From a checkpoint of a small transformer trained on Wikipedia: a variant of Adam for these matrices.
MLP neurons of a small language model. Each row is named by its layer, matrix (down: output weights) and neuron, and shows model dimensions 0-127. Each number is 500 + 40 x the weight over its row's rms, rounded and kept within 0 to 999. Numbers have three digits each. A neuron's up and down rows have the sign that makes its largest values positive.
A block is one neuron, or neurons of one layer that tend to fire together. Before each block is what it responds to, as a language model described it from the Wikipedia text at the highest values.

Description: Word-initial fragments; sports team nouns
L2.down20:548410495500516535513484496601525544431484456562501513451468430524498503500502504454480541587465496513525553538512463504518446476483528502495484557452555504501425477526444489613535438447529459482554591498530509564502476498479515510499552455572531442490480520521572467508519518519549479503526553510477489525577490485465504482486435477430400471488530498532507483511542450525556578554479
L2.down225:564518509541501487526502560389484503480466484516524531455477565510445486451533532500527529492592542432495507466513501467536436468513492477431418525463534444449486441490534548549504525507493509470486479580496519491467592497539547487444522499509486534472472494519540475572478514499456444562570527476499465494478523435454462450443468518508462521470510482520473557493468490535478573479473
L2.down354:494476507509445472501491454504510496563527535454496495409531428514511431523515455499547465505451474517544464485486551478561541505393476495525511483492528518518508425446463487520518539506523474459499533433526502511499566489432526462509497478447545531446548567537382534479477507414480453516477427563502469523504483538494496454481513473518432492528497449491550528495491490460460465532536
L2.down369:481532558543444470445527531465463580453417513459562471505460464511500485480526494524525441472516516506538495518491555506505515497490498510463627492443466539468445570505397485486484480527498536525486506532564526457555501462529542553453509452503527427511421448494508426480459486487509558433553466575520568469489490536438442436476474488528461451529449483433491565461494584458402496495550

Description: Mid-word vowel fragments
L6.down386:468474579500438484517561552544560521514516543490511564515533474530508489522477485439510520459524483505568465517400486489508487554446536505527510511516526498500502533516539503528443483547514524398479498477503546446545473426586466531438503450547488515454531508525538619490565533428568544527467558561495462524445464463563541535569516547510494530516511496517583499499493486521471471462513

Description: Mid-word vowel fragments
L5.down1:446513511556465463489515447433517478519549551478506467469479492521485470566472537480588504464493467500503472536539521523510488496522446486496469479527503494469464563511473479523486405497465512576534446499566509470451539447529531548464462560497477495532577456489518494488436474471503496465456597469483456506512488507555592522525470451502477438629514446469531479521510498514445499573527
L5.down12:496502451499435445463478528502423476471473496486494463498496527506476420476478504525420477442464503488554516466505456497580428530561495517458539523532521482460490496528515538470524477439450500558532540404531552502537543443565520485476508429481423482481457496476435518415474541484515532496612532514558495544517463586479549497554503539489512468473592544456526469524481443554530473533431
L5.down33:472421425507492509503455553534502538465528459521461579524473514507549448500491499599468513440486494564529516514448564504474458491475481481465502482552557567479472499574494495557464502523460467520572485497495494554403500432364481520528439514444556460439500506423448520556395455492535480511546473537590577523527490558523504495519453467498512517498539504499459502562462507432435477534426
L5.down54:496533511522496478475507508510427545533451466444506476443483505582516467470464459544550496496523505516483507525524525481525474517557546515451456515537501552477511492480528471495516482508382437492426586414507520511502529492543549461495553543498502455412464497454458465461521522509384529516445538488528457518442426560487487508486496521532461503526542438446557493548553488517483407489457
L5.down98:565498501552477493487563473470530419512495545476533502435500495549552503538540475588463476565500450557527474499458527438495470450605473474481505534521464491480525496546482513532484498460494573482473529490502520525462474516548544535478537485499571544462507601475550494508519493504543507446477521538459478502525517533442568495515552532472625501458476489553505507514517538516636476494442
L5.down102:438573542491472432475523459530524483494470550527423547521546530467577469485480578544497485507509537496470534540480419516543428465530520523444441488476602517540488445494568479451493494528505507443499483524513472498509426468507536482509520472507526458468453521566619467537448459512405516425547487534500495428505494524529584536510496563507442519453579472516474514457481496541532541468495
L5.down127:528517587451501411515483489561460497510543513547500501524429544511540501501450506565474522533497523415535511508475498504561459512498482475524543533557529516500446407512478417519481540471521531505449560493537500586489505493489556464550575539449445530346507518546516497497524482459502583574510548509515421495528470500481521481508488452502491496515472504469472482526494538555551594521494
L5.down143:460585406456427470466528536524477477519490505466469492416407489511505455504455528480444461510509535525474485584494515532512561572483452594543470432573493517502518438517481527486476484512528529487513498534484514568495509448553501480397458524518557534461548469455548587559458475511498528549468533552481494473458495444501563532573509488490447474539492458531459558460511597508501560488471
L5.down180:443551500476493527557487571488441441536525492485507513523478440528503530467489472508487459486479495576509520441520464542498543529484518507424515466511436422518549395513505476530591445496514545554517493483417435504506490476525421516540489456511483441490517487450519479485553487475529537547487541529376490488404445588516449493508454521461452462551490498493533565487470473457490521483475
L5.down341:502533538533559467497500540524461427567481509530469482529554478479547492461477542491465517515500422469503454520558422518489489513549469476491564465520521387506534489529495489571417489497495537454507538535479549543467502514481490490485528441508492544424536503507549533569462555421556527527511525540527493462585521515510475469498496556427452489522492458522547563520527528427562537479494
L5.down353:542501462534513407453572503465486497447525448533507464514553491564467477511480450441526503482593465459484496505485508576434468466514429464514529523520536495487516447493548470533540439538441525498423475515541614504501464444477506582492524432430456474538507471482498515542468511477521458520521548482542527513492496453454506511502531485465521549487456545558462532503480442432529513515457
L5.down410:491490577466488510456529490545466574462498502526532492426475497500491513496524519492480482452511534464467501466494466581531480477507511539534528458458519503499486461469530508475523483508534472518494522529446497538499442435432565517489512446513484509561457443499514449520498504490525460523481399503470529463555520445452490490512511504444519524500515520526466487537527437454604559516485
L5.down433:469545481479546487457447427604603553529540545549532554567453499528525508459495506458459600550493488583453546517503479552504476469455525598512509485536547433505501496428492539430512441501515485554467425528506507554495500521474520483492506514450437496473537457557488478463521527504461558400515557476462503494520501508556508454459471468522469483516457539488452494546494538527455541456530
L5.down517:510478468450472452444523554490528493526505495486529483444556515557482492519467502508459520608433513535499482523443467492499475465505532510576478501518510500520576539558528485486504530445499529475471570513519491528508476446541532458510489473484468470498461483470487552592513549496470462431497605522504469451489459589428524522506490484463464533520430544481584457491469472546561453501547
L5.down661:569485474463539509487574546456448491488472527507495465497510536479504476546534547495482526484506540409494511496500529514539437528481491469505555459513512431488519450489483504473507542462500466536490434474456494495464485441559538490451481493483512543482540511566538472436463461508490514514552587559471511483586583508471518452563461508532523616535544497474494538493468492421619499533528
L5.down756:449405522487503485464464560548528532422531555444442513471553515528495461474486492506504460532545501564455512473467485499551519486496541513553444484442519517492462468570490466472476540564561522484503548535496486457404408487459496608496519462462533484490457473548539627443489484487456473442489594527488498497520496509480559468510447540514430531494499559499522499499507484532533477466419

Description: Before a bare verb
L6.down281:501541524509469421529442491491478536500537419424505499603488525534557437502505559493421536480480491443534483528531537488459527466521442444465513532600495480403533511517429555502441511565518553481517446530509458481501444535551459547526516522505513422502495504551562500476497566493522571489523486510482539465513467495440490524501530439448534477441488532525494492489457508474483483500484

Description: Split-word endings and auxiliaries
L5.down44:476480532505510535525540533518524494533478483533450461551455568485439506603452467465534572515486490534542514514500462515554486526487499532490492529474526443459459481448516539418516537524520458545562399581488481514545501484502552505557428535472508510487495502520546511416518482472459515526583519550507498455489475520490490532551495476456510503552496476422450590501481559514459490491527
L5.down103:539521571452502447531429490484493486447555547458527498414487497546473536549510556500524485465526512462473514549458495526512476503436495519459477494457514508532503511505559531461479483471480506506467502482513511465525493503488499580438469505458408524433502534558476499490556515528496488475503516434548450596479491518510604511514522431522497531522473561557537545577575432493548506490515
L5.down132:523474547507498503510429553419460595469372518493489467453510507543483521534442467480515461511545556476484492588480489460486477500522497461442559509537427467522515508488509428528439501493477513526481543501502488510474506429467533501439513470476488517501462536465536470484496439544458486458513479459529542448506477471527503405437427521502501487531598508532496513501436461507468402458475
L5.down196:461486482523506510509549529488522604507521523520487526567516488499544440499429480500487521478499443486525415469514501536525511434451517506529505557488464435524492539482448473477464543482483514536453486596433496530541573486550527474500534468544557546462511543486484496432522518425501508494441466469587495477485495481443506456517535541436489493547531510511523511441529513486443510518555
L5.down219:530555489562474428458549502529527567479433475512519467526487511420469536542555502489548519499482584405522449502533478535467480447542513495498452513465547493518513489508464543485530529501507522451510501509495528514488514453533539448494556499436491499497560525559531494467454495533598521427404446512512487484435534562551494465526483545476473437511508449622501500474577490508556575525595
L5.down223:443511577512534488569484552494532523554467504457487474491451509496496493524496567483532550463503492496435476464532466471497491481540506533508567495544450500508510517524490541583493534509459507508506497539529491500441460435542578567550508519527501531443468551493528472409547490523489506511534455521438455498597512544527494470466578509454514540534493412447519543609419474433440456555536
L5.down251:514480506480577507582492516493550430485505505497484493433570511542485529506563491528511478524542500480478461518463479475439492514428422499491452423497512448548579582549546501577408476537473450466570479481537506468472480558488477451459469504518451464520530430496456511532488530527489530495445538497478532487468521500423505462486541541480478500469567480503490461461464523432520475558535
L5.down256:474528503405517470560574521478504482519541552536487511527433492509535513500480561476491531609470470551436518586492530514542488578536544423522525523542528478442520538406545486520483414538542491519517548514537493495495598483460540464561505521544472508439528548553463560471520527518462493529501463569494465554476526448450524512566545422479494423447469514477504535516498553495553556505490
L5.down306:474501601501534425494507469545544455475556412503508440521508521469425472513444497520431519487468495464571501553487458542514478429520453473528511487455490465425515575461446525445460503554473555467484482487482483505514485485525502560537517531509531541533498495462511522489461476461508467520471620465547516529465531472500458503480498498561481503516526507550487466487537487509394534559496
L5.down357:537456482503503525462554538439476549486495539432479528420507537507517456510535568549425465465470499543515487487468492473480527486464464507577501488527500505546474499472541497516520498490515558509528509481561540468539469466502437498527429534509481393453525477494456545434573533533555537474543565445437505497575474569493511492537539511495521515519585508479486490521524490523478467426506
L5.down413:501490529518524531522471493500495474516497476513401533517529449496468609509524437541428553491465476474552423507501508490504501511502478559482515474496536525516468499549455577530510546565456552500531487478508468546520560497508497456516538512459563514501600534504454470515533501460437485408495540511598517609474440501481495460484446499599599442561528555487496490517523483442481511542521
L5.down430:470444536541476508495439560507444550536445447525464475477479554501501479453541537561477468502564434472498536484519549569493489530572493370515502478535534576517475491428535498545531496539493558484471534570511409392483487495549485582502494501430502542540497475543503515489521520471569489524414472605547539517533544498493556474480445551535516498486497554483472504442509529524472538529503
L5.down546:493525456463547452502516545399464422408458558466496500534510502542459467506484547519441494476555474480457521461474544531416604476517502500489456522468547478532516534436449497558531460502484523524533462604546463510504476520510513506575519519519479513450515601456507461547479493488489516517492538516564500510497470547559476476433488490596526510528511469533473494535464437465439476494517
L5.down581:470459459483498486491490516413439509479466511536499533475570513525495519508500562469544481478500534564505491532537500581514543517491528424454541516465486561493551503509513545504475476467488437525511566572551475523473462523436481490525431540553553557497464491566505481582467493567509452497481512550459555533520443513481477579552516473457494531459400497549472439433467440514447560487551
L5.down597:434495489492550504597473542470495500558520524546574460534485458525519514555509459485537451396465518480499491483445519591468480511504451496518483511483441481460558494489442421548532472570480582526544492448496520488475511479497466538536425519484493467497514490463474484514521472555549487536466497444458503418471523486484500514475476479504459463483496516469457458482589570495520494499478
L5.down741:475422500495615495479440573508485501439500492530544495530538553540461425542486489473586468473522438453529527507479504483513483461583527477493536508568563527451503517514515490471534468469464549484575500467497490471516486546569532604491435536444476452484488516516421476460477520467419533551522520458500461451497512490455440536554455491507502538524545487539483452548526513490489476569486